{"num_hidden_layers": 18, "hidden_size": 256, "num_attention_heads": 2, "num_key_value_heads": 2, "head_dim": 128, "intermediate_size": 704, "vocab_size": 8192, "hidden_act": "swiglu", "norm": "rmsnorm", "norm_place": "pre", "norm_eps": 1e-06, "positions": "rope", "rope_theta": 10000.0, "rope_fraction": 0.75, "qk_norm": false, "attn_scale": 0.0884, "bias": "none", "tie_word_embeddings": false, "parallel_block": false, "init": "normal", "init_std_qkv": 0.0265, "init_std_o": 0.00442, "init_std_up": 0.0265, "init_std_down": 0.00442, "optimizer": "adamw", "learning_rate": 0.0015, "beta1": 0.9, "beta2": 0.98, "weight_decay": 0.08, "lr_head": 0.00788, "max_grad_norm": 0.5, "warmup_steps": 210, "schedule": "wsd", "decay_fraction": 1.0, "decay_shape": "linear", "final_lr_fraction": 0.0, "batch_tokens": 32768, "max_seq_len": 512, "doc_mask": true, "train_tokens": 257800000, "max_steps": 7868, "dataset": "wikipedia_en"}
MLP neurons of a small language model. Each row is named by its layer, matrix (gate and up: input weights) and neuron, and shows model dimensions 48-111. Each number is 50 + 15 x the weight over its row's rms, rounded and kept within 0 to 99. A neuron's up and down rows have the sign that makes its largest values positive.
A block is one neuron, or neurons of one layer that tend to fire together. After each block is what it responds to, as a language model described it from the Wikipedia text at the highest values.

L8.gate578:48 52 42 50 35 36 51 70 27 43 46 47 48 23 33 35 48 38 78 49 54 64 41 43 58 60 31 36 62 19 29 35 58 46 75 48 47 71 49 70 35 50 27 61 54 55 55 41 58 18 48 53 43 70 20 26 23 61 51 53 60 76 50 35
L8.up578:44 62 44 53 57 03 58 43 60 50 63 26 29 46 79 13 57 72 90 44 53 55 62 48 44 24 30 49 45 73 53 73 49 79 69 29 71 50 67 21 64 55 39 60 51 34 47 40 44 31 23 44 75 74 42 63 38 50 41 56 38 33 43 82
Decimal digits, name continuations

L14.gate6:40 22 36 57 50 59 32 65 54 32 62 70 31 64 53 44 38 45 43 45 49 31 42 76 35 65 45 67 59 52 59 49 66 53 39 64 36 67 50 52 50 58 41 36 65 34 40 49 40 46 55 67 58 45 55 52 65 54 55 65 77 38 71 63
L14.up6:59 45 45 31 78 60 52 46 95 66 46 55 52 30 26 59 62 70 53 85 83 67 40 66 29 60 31 65 46 45 58 47 49 45 46 61 56 50 64 19 73 60 89 65 43 44 51 66 32 77 54 40 48 51 68 44 32 42 49 56 61 19 68 74
L14.gate49:75 56 52 51 68 32 29 71 43 44 40 60 53 65 66 79 31 43 55 43 55 56 29 85 57 58 37 79 54 53 93 64 51 50 82 42 53 73 65 59 72 29 54 47 76 32 57 41 44 34 44 53 38 36 43 38 53 55 74 38 60 53 53 42
L14.up49:32 46 47 62 74 27 58 80 72 57 64 51 77 40 57 58 56 40 53 36 39 48 55 61 33 58 80 57 78 51 56 54 45 49 51 55 30 48 31 56 49 69 43 50 41 41 78 20 64 71 57 52 49 62 59 40 50 24 45 66 59 51 38 83
L14.gate108:55 46 24 43 58 48 35 54 60 45 62 62 71 41 37 45 17 43 52 14 62 39 51 55 56 74 60 44 32 28 34 62 50 66 42 68 28 44 74 64 32 65 45 50 81 43 44 59 60 38 01 51 71 78 43 50 61 37 38 48 37 23 40 59
L14.up108:41 42 35 19 57 37 36 24 62 64 41 67 43 68 50 49 49 34 54 58 59 28 51 52 49 52 53 02 48 27 47 46 65 50 69 69 45 53 32 57 28 40 62 58 49 51 46 68 49 40 24 44 66 58 50 48 29 50 56 45 71 47 48 67
L14.gate119:68 32 61 65 43 38 51 73 38 60 47 79 60 53 42 26 55 61 53 62 33 66 44 38 37 59 32 29 43 67 60 44 53 41 59 56 34 49 34 46 78 64 39 85 30 25 57 63 49 39 37 57 51 55 66 64 46 78 64 44 56 50 81 61
L14.up119:80 09 53 41 32 62 35 40 35 58 31 42 28 50 28 63 37 50 26 55 49 51 40 34 75 51 63 55 50 51 82 47 67 50 49 34 69 63 44 58 30 83 59 20 34 73 37 22 45 41 62 54 37 54 49 64 37 66 52 59 47 51 52 52
L14.gate142:55 46 64 42 47 36 67 45 41 82 51 67 37 44 55 36 70 40 54 38 49 31 37 61 20 46 55 58 43 54 36 48 61 47 42 58 72 72 37 47 36 31 45 45 63 47 56 52 46 53 43 67 42 82 49 29 47 59 48 38 51 20 49 83
L14.up142:45 55 59 45 59 78 30 18 83 78 33 58 36 61 35 74 26 52 30 47 54 44 37 49 40 61 48 66 20 49 52 33 37 50 59 65 58 61 47 30 32 52 31 48 32 52 64 48 64 69 50 48 81 65 53 50 85 46 30 70 43 38 45 50
L14.gate160:12 48 41 45 43 70 60 46 86 34 27 79 45 79 62 43 47 61 52 23 48 30 50 56 32 33 60 99 48 32 48 36 66 43 58 23 31 70 63 77 31 62 59 53 48 48 34 24 27 53 09 99 67 64 46 47 67 48 44 40 57 17 30 33
L14.up160:35 44 48 63 66 55 60 34 83 34 46 60 56 34 51 50 41 55 84 40 37 55 45 40 48 28 74 52 57 51 40 28 44 36 61 47 64 43 66 56 29 41 49 41 36 44 56 43 53 39 33 48 46 64 62 39 51 67 75 75 32 46 49 53
L14.gate383:67 38 68 32 60 39 45 39 40 31 20 45 68 36 42 55 45 64 53 43 53 66 45 40 34 42 58 60 57 45 36 32 41 33 44 70 33 46 46 49 57 47 52 11 44 54 35 42 28 29 29 37 34 49 60 45 54 77 59 62 40 66 40 55
L14.up383:49 46 59 51 33 52 41 56 41 54 15 68 65 42 42 32 56 56 45 15 49 69 61 32 25 69 67 32 69 62 82 39 31 66 49 41 59 56 56 45 70 61 43 50 65 50 30 56 36 74 34 57 53 45 36 68 64 28 66 54 53 46 74 64
L14.gate448:59 34 61 55 60 52 21 36 61 24 31 46 23 44 68 56 46 50 37 62 42 67 60 49 52 36 45 71 64 71 63 77 61 49 76 45 43 66 60 66 53 75 58 45 05 57 34 62 43 56 67 45 33 14 70 67 82 42 56 47 70 55 39 65
L14.up448:36 55 62 30 46 66 55 60 64 50 43 51 47 65 66 45 58 56 45 21 51 45 63 48 50 34 44 65 44 55 55 44 85 29 48 54 29 63 52 48 36 75 35 43 45 20 70 27 77 72 32 55 34 41 81 48 90 50 72 38 30 34 37 48
L14.gate503:26 60 21 58 51 42 54 73 50 39 44 47 47 45 93 41 40 66 48 37 82 44 50 39 44 58 36 49 63 63 26 64 37 26 29 65 30 33 70 56 50 51 09 52 44 50 76 48 44 39 53 43 43 44 68 53 72 41 39 18 42 42 49 43
L14.up503:46 31 43 50 11 43 47 59 45 40 54 29 42 49 57 33 52 84 30 46 42 52 38 49 43 67 17 52 36 66 31 34 28 36 48 58 62 89 52 37 69 81 40 41 42 38 45 33 53 52 69 52 43 31 25 29 38 57 82 35 67 46 65 71
L14.gate509:62 31 50 50 46 49 49 65 56 71 41 47 28 33 56 58 52 58 78 13 49 69 37 58 76 48 45 28 25 60 25 70 41 43 72 43 46 80 48 52 32 49 42 49 59 51 64 69 55 47 38 55 42 38 19 38 59 41 73 53 32 52 31 69
L14.up509:80 35 33 63 36 68 67 57 34 45 62 56 36 42 55 52 62 84 31 66 15 39 48 43 42 39 48 72 56 58 57 33 61 50 73 73 41 70 60 68 66 16 69 59 46 91 23 19 53 41 53 62 52 47 67 59 62 74 31 33 60 43 37 49
L14.gate528:50 34 75 56 38 49 53 22 31 57 19 47 53 50 50 40 49 46 41 57 48 54 51 48 43 23 59 40 38 28 30 61 57 35 84 49 23 34 87 52 43 68 25 67 52 48 59 44 62 52 63 54 55 79 56 36 70 51 47 53 57 38 24 49
L14.up528:55 45 68 55 61 51 73 64 38 32 29 19 67 53 34 82 38 73 45 32 37 50 61 82 51 39 66 39 38 37 38 49 49 45 32 78 60 37 82 58 38 23 72 57 36 69 25 56 85 58 52 43 54 40 65 38 33 47 38 36 56 54 31 52
L14.gate531:37 56 76 52 46 49 43 15 61 51 28 78 51 58 44 22 32 38 88 39 27 84 71 33 53 59 45 53 36 26 74 74 42 33 42 56 41 69 71 38 74 23 41 74 45 43 41 34 51 47 11 64 50 71 40 51 47 64 71 50 46 41 42 75
L14.up531:78 65 52 65 72 61 51 67 57 29 53 37 49 84 34 37 78 48 49 79 59 44 65 39 54 41 53 58 63 38 26 40 41 47 56 67 44 43 53 76 52 48 42 77 52 52 39 61 51 17 32 27 55 52 60 52 57 76 66 51 45 27 33 57
L14.gate538:71 72 42 82 54 33 34 91 47 48 52 55 41 62 40 54 59 72 67 39 70 49 41 46 43 68 61 49 44 32 53 69 40 56 68 60 36 48 32 55 42 45 56 45 46 29 77 49 55 56 41 48 40 42 53 29 52 46 41 49 54 48 28 75
L14.up538:72 36 71 47 70 56 48 33 26 64 48 76 33 25 51 56 37 60 47 62 46 50 49 20 41 35 35 55 55 66 21 37 45 40 34 59 57 29 41 59 54 44 60 71 40 56 74 56 65 37 39 61 70 32 67 76 84 53 14 43 69 34 52 67
L14.gate561:56 30 49 60 57 51 46 40 45 50 34 64 52 16 34 50 50 82 31 49 27 26 38 46 42 63 46 52 33 52 38 39 55 48 51 48 67 63 31 44 47 81 25 40 43 32 66 44 27 40 67 45 56 47 33 52 59 53 52 27 51 44 31 39
L14.up561:28 65 41 66 43 46 53 27 34 44 43 44 17 41 35 81 24 53 38 45 48 46 40 48 38 82 51 41 54 50 73 47 56 47 36 41 31 23 42 43 34 29 35 73 63 52 47 40 39 51 89 28 76 53 46 55 66 42 63 38 47 81 31 35
L14.gate599:51 37 45 62 39 37 55 40 47 40 51 26 49 33 17 70 49 77 49 68 48 36 51 65 35 52 59 65 49 61 48 54 39 92 42 34 51 55 37 62 39 57 66 18 60 49 52 31 51 39 48 37 37 10 63 64 58 62 60 68 61 50 42 45
L14.up599:30 69 50 45 57 45 34 63 70 45 40 56 57 20 50 72 53 38 65 65 61 55 42 57 58 57 33 58 63 84 44 34 34 43 43 53 49 54 42 53 48 28 41 54 60 54 35 42 74 59 61 50 47 55 30 27 37 81 74 37 32 75 40 43
L14.gate605:61 38 79 42 51 42 60 29 57 30 69 34 31 38 12 45 37 53 37 24 33 68 74 53 17 75 45 58 47 59 45 44 38 20 50 56 30 54 48 64 51 32 28 65 51 67 77 29 56 36 36 34 44 16 56 33 63 62 33 19 50 44 39 55
L14.up605:34 34 84 53 38 62 40 25 45 65 29 62 54 61 67 45 55 37 76 32 40 50 68 28 37 27 57 62 32 61 60 48 59 49 42 60 45 66 69 51 30 46 52 36 64 62 67 50 38 40 40 57 40 67 51 65 42 42 24 11 71 72 54 50
Time and coordinate separators

L12.gate229:72 29 24 47 46 50 31 53 60 12 39 51 63 39 71 62 64 44 23 51 48 48 37 34 37 74 52 60 48 49 50 60 57 49 37 45 49 55 96 20 57 51 70 02 38 74 44 19 48 54 44 65 73 37 53 71 36 37 33 28 30 53 53 57
L12.up229:67 24 47 44 29 12 53 58 63 37 45 56 56 43 31 20 40 47 23 17 44 65 16 52 52 40 59 50 20 60 53 45 39 55 67 67 34 35 45 22 48 37 52 77 67 45 51 34 33 54 68 82 45 34 42 65 39 40 43 42 62 62 12 43
L12.gate413:57 44 79 55 25 63 34 21 61 32 65 38 47 51 49 61 42 58 39 38 47 59 62 45 39 41 66 61 47 34 36 40 59 52 66 62 59 57 62 66 44 61 52 36 65 47 08 21 47 57 64 55 62 61 36 60 17 44 49 54 69 45 46 45
L12.up413:67 44 52 50 45 41 56 67 32 68 37 39 33 53 52 57 55 54 29 39 47 23 42 77 42 58 32 41 56 47 51 93 63 49 29 34 41 93 63 49 67 61 61 41 60 55 65 43 28 61 64 22 43 56 54 66 50 53 36 59 58 56 52 58
L12.gate422:46 52 32 56 29 40 48 39 43 57 46 72 31 48 33 69 39 76 14 52 62 62 57 41 45 68 27 82 51 57 53 42 43 63 45 61 63 82 53 42 50 45 51 45 62 66 87 34 41 65 62 56 33 59 19 65 42 41 67 46 59 71 46 41
L12.up422:39 38 41 80 58 46 42 78 47 61 70 56 74 46 58 40 56 59 66 19 69 61 61 68 38 50 45 44 34 34 62 27 43 65 45 45 28 42 24 51 52 34 38 60 67 84 54 46 52 61 62 46 32 74 57 55 37 61 36 35 61 44 43 44
L12.gate444:23 21 51 40 67 81 57 65 72 19 40 52 38 34 43 48 47 66 35 49 62 68 51 83 26 44 31 65 46 62 61 73 38 47 46 65 32 44 43 64 66 39 24 39 45 59 50 59 32 21 54 42 35 56 34 66 73 63 81 49 47 36 38 77
L12.up444:71 50 49 50 61 28 68 64 34 49 58 75 25 45 41 42 51 47 29 49 45 27 51 47 32 60 66 56 52 69 54 47 39 49 44 73 71 73 55 20 37 35 45 49 64 24 41 48 40 48 53 43 34 43 64 33 53 45 59 43 38 47 61 55
Number-internal separators

L14.gate111:27 56 59 54 54 52 54 34 49 65 61 49 62 45 59 37 44 52 53 27 72 37 64 40 39 60 38 53 47 47 72 52 38 63 56 60 45 49 58 73 43 44 42 69 53 42 45 50 49 40 46 42 42 42 45 42 50 51 38 41 27 19 56 45
L14.up111:68 50 52 44 76 34 44 41 61 50 71 40 51 26 69 60 61 64 52 55 52 54 45 26 43 47 55 86 60 80 63 58 49 43 81 52 42 46 56 28 55 32 48 46 74 44 62 47 78 39 53 28 56 29 56 41 57 42 40 41 60 43 56 57
L14.gate136:66 24 30 39 52 65 46 39 26 24 41 70 14 69 48 58 74 56 61 42 54 49 31 60 69 63 34 59 43 34 72 58 24 74 41 58 49 57 69 79 38 18 51 62 39 60 55 72 35 45 66 20 32 52 64 34 51 67 61 31 37 32 20 51
L14.up136:37 65 31 36 32 41 46 34 49 70 52 72 42 34 37 48 50 53 73 60 19 40 39 39 58 75 11 48 41 62 63 46 37 73 23 71 59 60 32 46 60 50 17 44 38 86 76 48 58 45 71 67 49 36 58 66 41 59 47 51 35 57 61 54
L14.gate182:38 13 54 73 43 36 69 69 59 51 24 60 61 49 59 60 23 45 65 38 77 46 27 71 46 49 53 83 59 66 23 41 48 55 59 33 49 62 45 54 56 71 35 53 46 42 59 37 37 37 34 40 44 55 67 61 42 82 57 40 36 25 36 54
L14.up182:41 68 73 49 22 34 54 31 68 69 12 60 47 43 42 34 50 47 44 69 61 39 40 39 46 34 39 77 65 50 44 42 07 39 37 37 30 71 22 44 64 60 48 48 56 30 30 56 74 45 45 55 28 49 67 34 43 40 52 51 24 64 53 58
L14.gate221:36 41 44 37 54 56 29 32 28 47 54 56 27 74 39 47 50 70 61 46 73 61 51 57 63 72 38 56 45 72 60 57 44 77 41 63 48 62 81 51 57 73 54 68 21 32 72 65 27 61 48 41 68 18 60 46 61 55 62 51 46 38 75 54
L14.up221:67 39 43 48 42 58 66 34 53 66 34 44 54 60 30 62 65 38 29 12 55 70 39 46 45 49 44 45 36 38 49 60 49 51 45 17 36 54 68 53 56 87 45 80 19 60 53 51 35 53 80 65 35 74 29 43 65 74 44 26 33 47 67 62
L14.gate244:62 52 61 16 57 73 50 48 47 67 55 48 52 40 55 46 41 63 44 55 18 36 61 57 63 42 74 33 63 23 28 63 60 45 02 46 44 35 67 48 62 55 27 70 47 38 61 81 49 44 24 55 38 47 92 58 27 34 37 34 61 26 49 63
L14.up244:48 49 52 46 45 36 52 29 42 63 55 48 65 62 90 84 51 24 26 67 60 64 78 42 66 28 33 72 55 41 25 35 83 46 49 56 43 45 41 74 53 39 19 38 38 26 72 56 49 45 57 48 41 67 50 53 73 34 32 43 51 48 26 69
L14.gate268:55 61 34 21 47 53 26 41 55 65 95 59 51 73 63 59 26 34 62 69 53 40 55 57 48 65 48 74 41 53 12 52 91 33 39 37 30 46 36 59 51 49 58 64 50 32 66 75 36 52 51 56 71 44 58 31 67 73 51 43 39 55 52 58
L14.up268:80 53 44 42 51 61 59 45 39 34 32 39 34 78 71 34 46 49 62 65 51 31 73 63 77 37 37 60 63 30 37 63 68 59 43 40 64 81 32 59 58 57 54 74 41 62 45 49 37 38 35 42 74 56 47 51 48 55 46 51 36 51 47 37
L14.gate293:49 51 79 35 32 65 69 55 22 39 66 41 51 65 69 85 54 47 60 36 26 27 34 49 25 42 92 52 42 38 44 56 52 34 63 45 56 44 59 28 49 58 51 44 41 42 60 67 63 29 48 56 59 61 42 45 28 51 70 62 69 44 34 60
L14.up293:47 13 46 57 71 36 48 59 46 71 53 69 48 29 46 42 43 32 62 22 17 50 45 43 36 35 51 48 61 58 62 53 47 48 71 24 38 53 46 59 65 64 31 59 48 48 38 42 38 42 37 48 61 74 56 34 39 59 68 63 50 58 40 50
L14.gate401:29 43 70 71 36 69 30 60 38 31 21 44 54 40 46 30 35 42 46 61 41 45 49 47 57 05 44 82 60 50 47 53 31 44 67 51 44 74 52 43 59 43 42 57 54 25 65 55 59 34 84 56 56 47 35 53 59 68 63 36 34 30 45 05
L14.up401:24 70 56 30 47 17 67 47 30 44 69 37 61 52 59 38 49 38 43 40 52 54 50 56 77 53 60 86 76 38 55 25 67 49 47 49 34 27 56 55 59 34 52 78 25 77 26 42 51 32 36 42 62 57 28 54 63 54 38 57 65 51 81 75
L14.gate415:59 75 46 36 59 53 16 56 55 50 53 75 33 43 59 59 45 57 53 50 39 35 46 30 59 43 50 71 69 66 52 61 49 43 57 33 14 67 49 52 55 42 23 67 55 56 87 33 29 32 61 70 41 69 76 29 30 51 37 39 48 37 44 43
L14.up415:12 28 43 15 53 48 39 43 55 66 14 57 39 43 45 62 52 43 48 33 47 27 69 51 58 51 67 59 57 57 50 26 42 40 59 34 45 35 38 58 58 40 32 59 44 51 41 82 65 14 68 44 45 46 34 51 23 36 47 63 64 55 23 76
L14.gate438:41 30 35 50 47 23 41 44 81 71 79 61 53 29 60 43 49 35 38 60 62 41 25 29 49 41 66 68 60 34 56 53 58 32 64 57 39 59 54 60 66 46 56 52 17 68 59 66 49 46 32 28 27 30 58 40 49 69 59 32 34 44 16 32
L14.up438:36 32 64 53 45 45 56 48 62 56 32 33 63 48 40 61 41 43 68 40 59 33 47 60 54 54 47 75 26 44 49 67 46 56 53 57 69 47 74 58 47 57 04 65 18 52 46 35 36 52 63 69 57 21 51 64 38 60 81 51 30 57 17 46
L14.gate542:54 20 66 35 74 70 72 59 44 45 28 43 64 55 66 62 35 31 44 39 60 28 52 62 24 49 57 51 70 43 37 47 29 42 56 43 62 37 60 61 49 41 39 40 54 52 71 40 22 43 23 28 34 34 48 22 49 32 40 73 35 75 52 39
L14.up542:55 64 60 50 44 24 45 60 55 29 58 43 35 48 40 52 42 46 28 26 56 55 66 52 56 59 97 66 41 61 45 42 37 36 77 49 54 40 70 41 65 39 40 63 22 44 64 41 37 56 88 53 42 68 22 37 44 52 58 45 28 69 69 65
L14.gate585:50 55 36 40 45 51 47 43 54 61 24 65 62 52 45 55 54 09 74 63 54 27 48 73 55 54 61 38 51 71 35 48 68 56 41 52 51 48 79 33 36 64 31 52 41 40 45 51 37 32 82 40 59 40 48 44 60 69 47 36 52 27 40 47
L14.up585:30 68 40 41 54 39 47 68 48 58 22 27 39 66 40 70 48 32 53 26 54 22 51 73 55 36 47 36 45 46 49 62 61 57 48 48 36 22 62 74 69 54 66 46 44 75 63 56 32 34 56 41 39 60 51 56 13 26 93 55 41 36 69 61
L14.gate635:37 52 48 32 63 51 61 41 44 51 66 45 56 66 59 55 73 49 69 79 53 47 41 40 63 82 41 73 46 46 63 53 45 43 29 51 35 50 41 73 53 66 54 56 52 52 69 63 79 66 74 69 59 43 67 77 41 60 50 55 44 41 53 66
L14.up635:39 30 78 52 65 48 59 62 48 34 67 57 25 34 61 46 44 48 78 45 44 56 69 31 50 41 56 57 57 55 36 32 48 37 58 40 36 53 37 45 48 44 50 53 67 40 46 52 61 78 43 48 58 50 48 66 60 30 42 59 69 76 36 35
L14.gate670:46 45 64 31 53 73 29 74 46 56 61 43 65 42 49 41 55 15 51 42 39 59 42 61 42 81 37 41 35 19 11 51 60 47 62 61 46 30 26 62 22 42 50 61 65 53 76 35 46 58 50 64 64 57 49 39 63 40 73 57 26 37 43 41
L14.up670:51 40 51 35 50 54 62 47 58 61 32 42 61 64 50 66 38 90 72 52 41 43 69 37 38 57 53 38 67 60 54 44 15 42 45 48 49 68 37 44 49 39 60 45 48 36 57 58 50 32 32 49 37 65 38 16 71 42 41 40 49 53 56 64
L14.gate695:42 37 32 50 24 46 40 29 63 73 66 39 21 33 59 43 48 65 54 44 49 34 49 61 64 27 67 62 32 47 10 43 67 42 52 44 41 42 42 33 57 53 51 93 70 42 57 78 66 54 58 27 43 50 40 81 37 47 61 69 53 43 43 57
L14.up695:42 20 57 48 39 50 41 40 46 64 60 73 33 57 66 55 26 39 62 47 54 55 42 58 33 40 53 78 52 34 54 45 41 67 47 67 24 53 15 40 68 14 31 48 44 37 23 63 57 54 64 35 37 43 45 35 46 63 37 52 41 37 43 74
L14.gate696:40 24 32 56 22 28 44 62 36 45 28 47 49 50 42 41 32 64 33 41 26 58 39 42 72 43 51 43 52 44 86 28 49 79 63 37 37 53 24 49 30 39 64 50 59 32 82 66 63 30 27 57 39 49 69 51 54 74 58 51 53 45 39 48
L14.up696:45 63 64 64 59 36 54 60 48 54 52 63 64 35 49 63 39 49 57 66 50 37 84 62 53 40 61 12 55 39 73 38 41 56 44 31 32 47 45 57 38 67 51 33 53 63 40 70 62 53 52 55 67 68 41 47 17 36 41 43 48 29 36 42
Mid-number digit pieces

L12.gate115:52 52 24 35 37 37 55 58 52 53 38 76 61 49 34 74 53 65 59 57 31 60 63 53 62 60 47 65 44 61 48 64 62 45 68 41 53 59 65 68 51 64 57 37 38 50 47 29 48 34 50 46 50 53 65 39 50 45 61 55 35 77 51 68
L12.up115:42 64 83 69 46 41 51 65 55 61 38 25 68 38 76 65 50 39 68 40 24 45 62 22 32 51 27 90 71 73 48 52 62 43 68 41 45 63 74 55 44 30 25 32 73 39 34 53 41 00 57 62 37 48 67 46 48 68 49 47 58 38 71 33
L12.gate136:51 39 43 31 59 67 46 36 46 28 53 60 50 34 71 53 27 53 41 49 27 40 27 55 47 51 57 49 53 62 66 61 61 43 57 19 48 34 38 40 58 53 53 58 56 47 50 54 40 39 59 69 62 82 71 39 46 65 36 62 36 51 28 36
L12.up136:59 44 40 56 50 68 50 42 38 81 46 73 05 32 57 50 33 41 54 54 58 50 52 54 45 58 41 67 37 57 40 32 47 51 71 33 77 72 53 36 50 35 37 44 45 48 50 62 38 43 59 29 53 44 38 52 38 40 85 53 52 61 33 77
L12.gate577:33 35 39 39 87 37 63 38 63 36 59 62 47 43 60 45 28 50 42 52 63 35 38 60 74 39 55 39 60 62 29 53 39 73 42 18 36 36 38 62 51 63 44 99 51 33 53 20 31 49 61 54 61 66 51 00 55 74 36 48 45 66 32 54
L12.up577:39 25 33 53 57 49 57 71 51 62 10 48 52 67 54 52 61 48 45 60 36 51 49 44 59 57 32 56 49 55 41 78 37 49 53 28 40 72 37 28 48 69 47 44 37 69 43 40 55 44 27 49 26 27 47 60 71 34 39 51 48 45 63 54
L12.gate640:32 53 25 40 44 36 35 65 32 33 39 52 31 63 64 51 47 35 37 71 32 48 73 61 60 53 82 60 35 50 44 56 40 49 45 48 52 57 45 53 48 80 64 53 46 49 66 50 40 72 55 52 45 45 54 43 34 68 71 60 43 68 59 60
L12.up640:73 39 44 72 50 40 73 75 33 36 78 63 54 35 52 15 71 64 53 53 50 48 48 64 57 08 76 44 47 63 55 35 40 47 65 74 41 58 62 51 46 77 66 67 34 52 51 73 48 48 65 49 44 60 43 76 56 36 41 72 41 45 39 48
Coordinate digits mid-number